{
  "num_key_value_heads": 5,
  "hidden_act": "tanh_gelu",
  "norm": "layernorm",
  "positions": "learned",
  "qk_norm": false,
  "attn_scale": 0.125,
  "init_std_down": 0.00441,
  "optimizer": "muon_variant",
  "weight_decay": 0.014,
  "max_grad_norm": 1.0,
  "train_tokens": 561200000,
  "dataset": "wikipedia_en"
}
MLP neurons of a small language model. Each row is named by its layer, matrix (down: output weights) and neuron, and shows model dimensions 0-159. Each number is 500 + 50 x the weight over its row's rms, rounded and kept within 0 to 999. Numbers have three digits each.
A block is one neuron, or neurons of one layer that tend to fire together. After each block is what it responds to, as a language model described it from the Wikipedia text at the highest values.

L5.down557:488464506478503479534403523437525474397456548565399537527514537562467460515465526531440503411529575527464428515472530493514474505463590558476498388476514603563428486497503476510575514502567535472508457541497535506562429459574418545444476550552552527510525550423473502465455480518446492532513464520467573390430433520514561505456497504553485485485477542485352477509554554545526438495538574499422602422449450463516443418451579466408454488520533475445476504559515383576553496495556537
Responds to: Word after "as"

L7.down66:561493550509527507548469441494533502503489534634452491485483430536485544504518518488520498492431487510438494486439539576439527539527548459576509537613498583437545544591471507543445468497428439375438439519511549439449494506478549558534451481467532536537479522466491555480545510529456452497511547553432563440469436566512482435587477585488550451462394584475492474518448479636477459452509493460481471535389445486605553466496573494520509465478466483492463565470486475379464450495593403
L7.down205:493505473475501575551440444432459367497498507433457605462511496403493495465493478491534468463548541542438540443532495498464459509530513478489383548454552469387583463445439485458470484458600570588639551575487466490560431515524448552449537513509472572457467569485532441570528518563513543410438484566453532543490495502590411482540488561594559505537521575516464462452380480420554558527491570514437485495492523549466445503524497483417457527480540530598431514389590477555531464550553452
L7.down285:448459548482582459451504528438510485494560466579491410484493573512387488557370514490483549495483450467462472466545481459579424492390599513499525613562453521471442484525500533448455456416509517501600447546470473487493485498463495513505499463519534519517553564458485485431504452502511488508495477515514504576563464463496523471599532499513537480499544471519547430511521522542464545532513435474398597562466518576478556444553473511525615509468498538508486489516481497543431424457418656
L7.down415:414498567471380538557430509537440530592527457528460594540501434451540515561487510547463446504458480457485552508473522434469513524432448477506431551458445492473504505553479488511452521471612476514472537540543494489508546506384536535505459607547446465470528542519514362493549523516485515456481492545512531506452554520553493442565447527527559506381459488568420429575414521481508457486529545508541533514534457482497532434412441492512582527527482548450525494493538400486520597569593579
L7.down470:517482487491589490531452526498552377394537426491494421526550527439503537592418457540523505603493565592532499514516479545502467413464555512480508521538433520493532558610501552515432448561451513659541495519407559486472436415527502572538448526405545540508492576518434462534581412580433538493476531475527485524423516494512485369483561572620496414477459508487547491504490567519444571430481491504464592582496474563541564517591503481467531375523493525542507562456464433411446487462520548
L7.down671:512434477509597542522527525509460467481513502412552498542495560504478512527611515520508371352483560460510483501514556481482563491508513481455539520525430469455403508464558512454498544528478465572511588454503474495471428538460441489509497513519508509474535545438477521530523577545453477540582488650528454435512448444616580529534528555601534405590614473499514601454501547541503544523435481539473468539505504463509546500430471494468487460434476484522477415505517524517516474482429554
L7.down717:486527607520551526579519514537519405497500461465443538585515424538441467527501508547471575509574496570436532562500504477556567528479462584497442509509534486552542512533550430452435490498440376495574504475467514546522455551512521475560469547541510475413440530611569558552503497529564449506447501605568486461530511462539543414591540506615538463523608520547439417471400485526464464494523454586453506587572419510558468558495462587406482551533487515509523388527472612483508403490476471
L7.down731:485504505526598500536535523518532502453565563463451484495539530520508573486497447526577484507481414544462596442447531593538549574521508458520606512520487515465503510455636538413460493477496467501597568457375520513433450542512394483541490505437552509417600504523524522513522532661461495526522539484424501591571479518577460487557630453547464490530381534476424549507498516568462497482368461468476454518529443570492480423452493483464589449528490533469496573454495455462497430529515580
L7.down779:561535524551498504529469512471506538557519453453433593506489536548529410558578492544477439497610495551430577445425518550568535471512465537584511568549488512484508454489502509531455502526421451586496540483514401470512493477553539585521498513531629561488530623466459315591465441511428481513562527530518532519510538414528473513454466487592501433503477470586475509463419477394540510583513470498501493450549436455432469463537465399495544500458469487475440480492479516498485462593495526
L7.down833:591567553585473504499502504507493540556558574459576451522518548522429501539474488439478464413495460484471554591445518523501462540515619529517510518449556516549465446426540525493558580512571555451547480533477524498510574460487538490499501529489539521458605532451461487499514422483449439528569475443467547537503485458474417493553442534535613605476358556491522484477474547526525509456469569495603581526413460435471458507467555489527458509550573434490421461477550512389560543427439419
L7.down928:432433460512460503535511504524472499447495424564503491489492552576493499517494458443548438479471445514573540497530539443481506439477463462478502568453650530426558443486558650491555581575510438437439514469522503468365522424529579547505465484454521572490483513511517493455419534510477525499559474502609453529476471412496509477468518524497452470494506492520427512414496447600482546482398528536483436474498462549484454493469479482536526503456510457560454444533487539626554485453492489
L7.down963:469496619504470499529527452504449430527535516502478499513439480501488464452515495425464544441493410496511578526479582556458567569485468441494490495535503465484463555563432470478508459605435551548523538489408421437482458479526506488477441546497531460579495546530485465506477527483476549479426508508514566513464513500563497494491490552521495585515378618525516523476536560549487586560471466427394492534541530556474655483530497406499518470461446514536428526555540422507513531559470498
L7.down989:538531462527488538541411432542547518519534482450532498603476486511561563618554551490547474542595440544420555384405469448498550483493480428481494510472456558455564492517442441634491427394409525438477523469449528503577503428419470465373513526549552452456458507510536575554499545431513510521482480483542527455512548459534488427481532452572472507459526439418528529454477568503585471499565455554476558552521493482505489461499547498485515441636606452464498481441512533542563506434454594
L7.down1190:501497514449553411465510577514551523497619464515480434411431440442605435477440559561539423510476403496486613460463493475552491336478551446560427507577402524552476501490504591491534531461591595501524489491465451479486451580525523587400518486533494540475495465506436509495475559452526416538463525589477483497479494490525534567494522501484571548483509564427472426486499490429500434533531574436556488498503573561487484392507497531461416540480620527503508504616503475514424460493512508
L7.down1220:507526366536525524574431421509457475526533522576446443493523477501466452483415433493523495467495514528522512433472609479509521405556459533495478548504457490544495447536535478501515554475563418538492524499553550417546445478519505446475523487466597522529495528455538424490607456468387561451526485512563470452480480486493542494594476551595577499523420562506480571501519491539504495547450514565498486453484538612581524436472407590442542501561579486519548547554547515468563584560416507
L7.down1238:517518608497514454520486512462435528545453479551534522469545553453586603541535452527471597498530528493506462506523557499515540458549505524483581507557550535500432487471483520529554441429489547537380469498494558432453550448481465491442445611490487506371532557473461506482543539523410467463435512478583533493536498479437461526454524480482501526452556431563498518540447528506493501474447551474487412522411452504403398452509541495523425402515546529541420535446519413531612452530668569
Responds to: "As of" census phrasing

L3.down352:512484478417395526555503543523571572609493507556527505546460465473476541503461521496578494486542354489452556531488515509515563433588534536536497542488526455489542519470483570520464457435553486562523559518536423552519623462459517576516564413507463547518403497531489503592504437413594481361539566431558459507539529434566460483514498569573557494472554517440449475593518438518500446365431518463421461494452450473548561439495528544584431483460439521447486545497401553501551452487472535
L3.down371:501535517487475501536489433532499505471573461543474501583487474586572577533408454440517536541531541552512437505502408467543552367512512559586500479478510562550524646561483554533522490424578483438564541474492552571492531418488509510544459541504514524442460516606505438475473561460528508477451583480514498557454558541502441553508504532391495419544304448480499463493454421556598523445483456551349541468501499483514553549494510503530527437479404446532458562515491518590545494425451498
L3.down699:509490417514460444536558498467536503466536498460452486457506488450578477424470550539434587563491483480434554557456479437587487494487444602590620473514456550516517506496592451610552499604487477495431495423472475481503549384559474504507520564553448519529467522540517442472568569544536525527621601556483448516541626527616533423445516477467483424495488530462495558501488404505450430464460504588518523505535447439527535572477531471531571556476418454436492451477568441503490487493543434
L3.down746:585550563508481571482469515485505561493608495545461493480562420519520505588494468526543441484567438580471562401489579414513503464390505534486495503434587526491556469530511571428488464504532474497489536435518452512451418550634488494618529493625515584487490483563457535457512459508503500529430552400503501472480487604509488498489543476351489506510427423483452522486499540470487358493553432473525526463536547571543529435487560537550542432423453442489421460569452502477559493545464482
Responds to: Clause-introducing "as"

L5.down1188:435480576490564533507585500472442478520525495564413515551509430486507560492461495434515433569603510436459536497545510465513411429426528509489548566499505554564532484503503462404470612443497357484502568569478528459577472459568476402479437442538486464454560524440434472434510542481465507445498496518508508505471474467588403475490498554473557571431509515552548512475572556474573425486572445449491498574499503456476511498512505555577409439431517424513448564500469488532506539560492474
Responds to: Word-starting pieces and fixed phrases

L7.down54:396513477540525462514536455531510496476444434386600432581511511464473480381518519493406470478515495520546491412477505481490507481544485493486503433576502449533584537406504389468532477488473579472452529534503477558491510485428535418518540558448444368479499495522488620509588542475460447420533497469509577523463505455578514472456464511448503454559424463571509453527480459474527457463577500404523472505496492446479534513425514470507553455437558460458527417474504474503555499455648490
L7.down87:490505530501523512526451523507427482480555459531523485463499446565529576535486553431494488557508515527462530565586503483507482397455477510405453467594514542493476370444525497468517414525482534556515479522418517501493457513490442527399566510520598610472480557479461433472578504537380495571472515465514403475535479460451407489474578585538498446549592536356575503552498466433559579438504360425411428525492424506399452591586502438544471483486443493524476454454518538436501473511600509
L7.down485:473574514445491509450495442485537386540448539439607479568440470483547577529451608500438487552501486551497562586555474601488513551564483559563557551420504533426556416544483467548515458397551529492467566464419501543516501522523531486559558471561496477475605614585507495540536451524453426535470490421524481418485444467535551498563432534498473535497463608495455490470517493390506480494521457514421482511492488579448526617456514525399552457486533474479520495504488543413463545529520531
L7.down513:538501426447516477493558449555510484564509504543554446485433387564473604518501509437464422490551456538449511488603504448566449511368508564529548491473531506504444450484557526524497394522520512444531500474536491528522488486502477484462434541477487510560455471480594444504509556502498422491454503544572493484489465446562400397486443490511482454435475498521383490494520559517520475500493508567459487379501473520428467567514475587452554498488440489591449484541466571516576585494542394
L7.down573:546439507479493525541503414521469418512573476464525531551515498434505543523596492525463499605547533373495442520579494475450516505509519440534549455465516570488520490392500507526581429467437537600512448491584425492574521493463521343506541512585478497446496519480438560377455410533573574552496558391509508492499501497552513450442564496470460456584585479526528494562490494543508533556426562499472390499503492551535437435515494474538508386437615509482533491444499451593540461557557507
L7.down684:413501500538503542543552458538508501500602583515511489501513496509486548557482436482431570536440534547504450500536368556510513466468493404509482471530484506514475524458451521490577498495502462478516550447476551619441535475527483487482529520516529445458475496505530505556571505401523494428556553507535505452585497499573523463455604564460557514512639440550555429514486446637492470538416439501607432522452491439482461444541570456532497499574440540502441558470495512493479616539578508
L7.down846:466526476385484512499473517413544511582463459544540556481470431499499514402482528573505436530493512463570485527516499566470538431394511579449542523501542534454479524480504479571416520528489555401510467392488589425455458505511567458492601516455431451538549519569466473588496566474488483416493455499493600436451483488545487484484556437446519573484624482530479553537496524434452587534567386572471406507488591483555531474586469561506500488446556554543561487478541437496497396544578568
L7.down856:535580479455523486488414420484520485491477460496541499517464548491557513428486477498409512535518589572428485552382464484474380465513482467600479483473507564478516483470554599405488433426535500494462537434537517483514474531588446489540485506502499591542632553463501452552557500497446470403532599501528504470531484534563548524520466449658544534481486538433522475496452605445427470477488496484462508568498521459492438579442399555483540422414479484517487481446539534447468652449500515
L7.down925:456469357473502546448434523524455503530457497518487488460551447480539513455536412504452569516522459574446519544515530453472458459573526568501524462486577490524482577460470482518536525511581465540509437460452536516476459428525461486487561492585569423512570471550508400504563568501472496487541497454470399483517566500489469500537493488465565522414395452469535463503569452416529445582539526441542536515529486517457586563465506535518445494448471440542532632495529576540625524517589485
L7.down1030:434556506405624467486572490404515389513530501479524511454527587487550549547594414520449524442538520525454473538523487491518499541494548570516443535484461470556529469423464463560488476457464450501568567536482467461580484486545464524539433592557482456537451554421409479528487505562521541577507477477493424535499480521563463440545486568388486461509539496477368471503523493457518529397468415522497532630435512498537473589529447570550490491542542526481492506535507382534528521481417524
L7.down1124:538554440474511425520452428456536448565609440552467506530517496481506472515488497462511508565570598529490487544568432544499481534409521531417476441525467569511507448413401556614457451484503484523491541500466469470509560524581483493513489447502514486518561507491438400511506487514444545536570542497451475470508680473543430556566459540411473466510453486529469452477556533512494440494414520465413455544600507500499479452520484579526524459509470480497445570493579556542580490504580485
L7.down1162:469517468561518414554453525483473448498441460527408531490486448514510562428431455460450450427502501567432496550465462555563604450490481568355490535464582549510498492423512470550514402575500566487454432508431583545629555539472495495481504335469506602534570507489557499474456524509414520430540527570600514504522559491610479506479506489493525513564548551476509540372471494447473509505497499491530487529502491509425568559463490552528506440482525457532548465507509482455449473509483467
L7.down1203:543476445456479532518449523566518429545560467418465499543519493488563541517527448456517564524496597546509462530518464600516542630527622530559486528568546505530381537508498503599518475583549550518498526535504445514536561514428484457454491560455556458488518536520441534525485539484547551481525462498508439451520475543481588484448409561528540444505624427486585519519487445403475465500447470561547499443480534433523463466512482560445490528473461449499512429523531485481624483537540399
L7.down1225:579465456474520494468428457460389532504455471497523472546537473542542526533418503471452511473435432523555446574628550462454503520431485537491434491498549518472572539537427537453395538521531453514409537568503547496471506590537520451582542479486565460529477492471487507509559602531520458538452418510559466497542532578419544501500501551372534410444351434468440556459512568521571509490407566546482491500481514475449490496494488507495491494591554525422470494508537458632577517558448485
L7.down1236:448623549457551599538498469566597438579573476455471532536583436527486477478511493442515499455535455552541511491486480468560542478454595553413428544411500513482453471524499407525463521536469525544476421492497452441477501475542525602481466415526535484578444612508379507567532574574510576516469477425434452462527497551446481540438479552577535474538546424465525505484436551463516567468571510537481481509515479454480605568551565442537544558509520445456468515539520507551515486462472398
L7.down1278:516540413493509463432488548477673537420461550437483560521518515439498537517476407502580498437412493467465466500579486481476485529549538458559449422480535514486630457363456415489505490492500527491424423615447487623524580485537440479505534524496498472455515464535496435546424460465477502534544390546465409544561597578587477488494561522421560446462436490513467458463424538489482491522477514381527493580455499501497503542476536571505526501519423504381522538475466475632480535505507528
Responds to: Conjunction "as" after commas

L3.down635:570549428535453431520512535482509408494479484409459528503539507515511414519509415523502526644544536520519475503524562475450521510543426493469500474449505552513601527461400503536535478395469517567488409545525549563560514405461551465521540537536486456486537500497534587562518472443578409472495429535392515573494534505487511479476533460550540510473493471425449477431408466499476532515494600492443551491545525493511454434469534465425499481547543491476602409471492576549469536515570550
L3.down919:410481428429508445480501521543597435453497514567413531485522474462440596575590381520516527517474588412450464471543548534523475481551407429514465503577471484414495507440408515501451426542589419517546473423459509555502621573516512529426513448498472471551531487516409498509547514524634536443385581402566563511485594515407477560512558584601444508519544576518470475546504572489455439544565459497531470461513539560488555614510543525540439533448443569503507552513471439563449475543484471
L3.down1053:485624463481515476487522496591517492407451548464558466485510459411440562464483462533539554467445560452456502467500507472423533467639587545471535546505467462523482475468546524533501482625466574423517547510524442480455440434561502527455576522450559523502527451483464480470421537620451463408533588469547376532539537520524438461547492507421530530502513490468503449462500606446532541436499428479528452430466507565547510384486491538519509469536472464512535531391509638438570524469544419
L3.down1158:477517452433495432523555562596480471467638612530473610527448520546479565453542486552502442459529523472505485511535578522489527508506328500476437459446521511406509560520530543493493478534518479555509543421530515504397529426439456455490544477450554463487520527470453540478541518394438550516541546510518501482476547515602554469460436567530455467470542493560534531407511496528478579459563469598479579447509502489528575497530462571591504476501511502484493548438526465455475541586553570
Responds to: Verb-phrase continuations

L7.down52:538462529590449498447464510481564508503538435548467502573591583454547485457451479469547554518491536511564483530526495502517424493478470443498396558550464461365451482634578549462429495569469485550460407528535517519472486565446508538567569475522406451518488424510417408474536473555564471538548497467464455542567561477506504448449535457539567528511529487464504561555581510539435591477538522480434569477537520435514424583442578447473512675552490476470527559560461551535436499461512605
L7.down169:589478498554539558517526518490551496483590475534517507618492529545517560469497470475563552479467539533461479560567502461521450514523516429495487538550465493491486540529485483480483506561416488539510458463457424564496467481516513442517493513532506486609446527391340504501518476554401498604499499574465510502535522458544465501493483547562510504467452487517510513626644527454421596463531506510478518468462531462537505519430573475571553539522502457460483559504484652593379640518577503
L7.down288:488549467449450518500562546484492610535453448465487428518558511473511569553502533579563551481539466459491593462551401513513558508488406483521500532488446484441552523561520434425435520488604477526479524465490531528476540509479512547453515459542483503548524518431592528429508411486597531419513563436525567569397540427447419519446405517521441630460443421537492430511446458474563485535547503530582570477570485396527530553436415568377445471507459476470543461542414517471494502533439526
L7.down329:458496519519538498413521493440558453516576567446445575508541533602521485494469549596539531396593507535468495642588484547469562537498438497485506482497488452497507474458502500471499501439559551540513454495424472478456528484476542535448496435452494521501500547477476594425488467563504510545484541489408592521569463455558533452406540465482534520484564571500527492512505557475487468625545511535539492464499461479515670450469487546420496516467432562447519488409532529511448507591571550
L7.down528:511566476536597537519459436351462458573476506538496412564521511520451516446512493553509534444506559514485415541472504517434620485479495588498469513454488507480473516492579455543546517446488433459596444485535404552503567488441486468518502456520548472496477555458576501395454488496570529641485510495409458498599450461476512559520542581506473437525566498492475481493458486488443514425438547472443562544548434489560559521593470471498451541506469443484547675589526376531610506473428470
L7.down634:504409540501478548495526509464380555530446479586431484401559451564522523495515562602519559474598506535484451574461535527472511446434474509403539484503504577517496496552485408526531499548565518519440570465415596548544490462485397502484451495503529513510505514570531534589500483428460522432502540615452521474399471569455513434557523475507428474447546483492524475571545468542492428537550446510481433508538535474504500403525487537430458500566496481493442528470453443485416479448549492
L7.down774:547536510514528512540530492590536525549505484453582440571461553526490528446496482417528556546487450475555480504445530549535469475443499469445445584588404408447541461517560384475583492621494538476523451506475469594444532524561572486425487556523532527518503524453558500482546573494512558581554457486503477431447482553558494549427494617613489578542522407387541491391489517457533538445517465568485405513527469494425481484435526458575470580624460465460587441547492634472434534482469515
L7.down829:589463493497478439469548500418549482560484452552426557515514472438596427487611537529511433560526521492528485542462499497499555544457458413603456513552525597476541440526482428517478508481490540508522505507394448500574413594569545514403505428578520472495501494469444486537503424520429542508540421414531518507590541446493571495534582525437532470547542562464513522502568458500475474521529471581474565454482539551478461449499452596496441512516514466510472528473483423546511509491562570
L7.down868:476387511472435578432587579432505422548627512555453521577444382489460513477465473513509461480539442390510505590438380582544537514460635481485457490556553526571564569537460520533489510522495499470500530564547453505602514529523480516487401486391480446464512457500495503441568513485547532496439521551457537457522508505385421519616434512515527431422503521553493483550515389513483544473471486468468489572469569457480424514506423526584566490426392518472569539544429449530529578498527488
L7.down897:521530519494502471538534481545568505500488476573450423488510461462532502516551555467493441537519466444485491537546437502566504471456433499491421575577485626573546512559605485490470494583467492483411516447521477494523508532528542435491537551550469512465479569452537489545414451504424511463504443530512485506434550539607473584549450526496506484548568471542594414511461455572394530501540456447451447572492604442449479530427463333433544579565478463485505423553439513470539470499514552
L7.down961:559493536509562545550490437523480501491487549437532512530448547472543636476484502462483608503608462491506510550478491496525498447477519398475460540413495549456485430555471451533427621420483541467518495398559513507526571518482463461461556471477479474449442579511397500550463425482455522582523436392467621500460425508495552486515631515502535491502452517498464546561405528482557507531586526516527478472499423463511476496348494542588479517524509472538584479471479519501395402592513554
L7.down981:499554569479547481479476518474575478471578508473473594459541475418542529492387508470517525431532585423549551450518638530417524543437602446515502560484457590458456522555509481469488552568498473508484516509502517457436447471503422564522501400474483539531515488456532547474604494498540426495521596384546476485494530499547397499517549372568569575500360440561548477557578501512447553562480603493502561497476512478464484492518569511507472478511491538498479555447479499575355533446467524
L7.down1010:572525437498536406482585557465566472411512430526549515476499490484538470483453556504508473540484518474455450550505429486525538544517520367561473570572465513528489476513507522526484490513546418539504402526556497598544516485561428471477459467517496552554423585580505649556496468493525582416573458439527569526629462535527499477457547493482486495411596437492503450409485457331427493616593519501401521519449442532561487489581542540554556496517559456397506533482534503448479485523529449
L7.down1048:487457513475558490511453472525469546444438472534479560491467540535536467572560502540506519497503467513544443578525456466585499531484521491459526484503455481474439417565548459584483483442438457415530472402591447477530485464530457596453483479495534551463550450596480419610542490479491429458427427474572450611562556458550462449570507459426529537424508506518528441546467493550508571439552464546477541501572481440559436510548427447501603503586490482480487504488534504489475589450572408
L7.down1129:481556494500444461518632535532504443491507502526396511503426480526429577502371401441538452500547524435512550523539524580453454515446485525486436492533461390466482536528495488542432471420482527526482468496514434540525508514484453593532462481510517550484465520583464520521570490466519584433585480478519498597577495456542497475569524597554472479494396541430550535481547488501453567477433555516432511562451525443491527571495531551446556619522532523513521552465421486538407481443489535
L7.down1148:516426493508594559471639505521535603495457555499498473502548470566524476476451514511556467438438498468473468506507440491553511513522547410523475475566593565415543547474488502572518494510483477526521464498512496468458516451433415554490521520438500504496468485424537524526511570528436434505541432485519494496462496491603609452529517609519486527517512553401581520525463502519550571489534503513540483468568464441509557369468533514434454392523514382530460512435481537433403544444540436
Responds to: Verb after biography subject

L3.down12:465573454512533487487519519457527474505508631449524584541487552486510545404484508484502513420550492551458566493493465408513540569511480595548548433462405468466579527502542478468454511554546554413422635433557509537530473552436518479556503475477511502559545479521509467393437459472472458533481530504433476484461469474501417498405547501449445490459490426457509498438529580444485431498446541535486444477427554581519622532565474525558461477531426470507561493449521495415510522448472508
L3.down308:528525522470542537486457522544465470542631460464482566593452498440463457560468411550500444515354504562374554503413514501433495530554444535497418536416446440519601450467412565541530576440558472468614491444588499497539455467509533540521494508497566476476473530497555462446518531553471484498557501546491474547469507443464431481594543487472424472470506477526534466479487521540432528397495504472536494406490474512542515507528502492421447518415445518438583469535540501495465492534542509
L3.down1179:517427492520407489603366428476478507518566406590556537539450520541525422453484468451507505465482545521533482520481485574523500543478564476499633502526433523540533464543492580452580490466461496448496548548486479531494484452504562416339449558495512513571551509526490487472438463485540418548464498547441578404458529528484490505501453617451519433536591486476431468535564466522501554468471529481562529509567493469560425484457539494502574500570543469481554453508482517457546496452514507
L3.down1200:538482477538553465588475503578555461488416450536498540481465554513483569505526537575545447454552416517478469464500547491456437537486488524428522467564535509533476520544475521538500551482585625521521529503493436450611405514525565468519564419535492556476502464550484453470553615445416501551560497553426547538480426536523487362483573566536476415574475467481436476584447505406426475556495478582413552511446545525481536485443409545438569468515477448601501495653512581460494461465507557
Responds to: Statistics sentences and rows

L5.down542:467482498551592494516515517508510479508601491523486456429444470500514538441367452440480638441472574535527516505434537496511524445466479499411489474479455431450540508544480536524480457437475458582486405551533474578514496540484522576534528454451380522490449511491540494566522526442552539535556531447551554533630463502438418565533506425520501534501424528433559508583528430418423473495503434394397583501517538421539459485496502520574532490520444506486477476473525530578413465447539504
Responds to: Token after a surname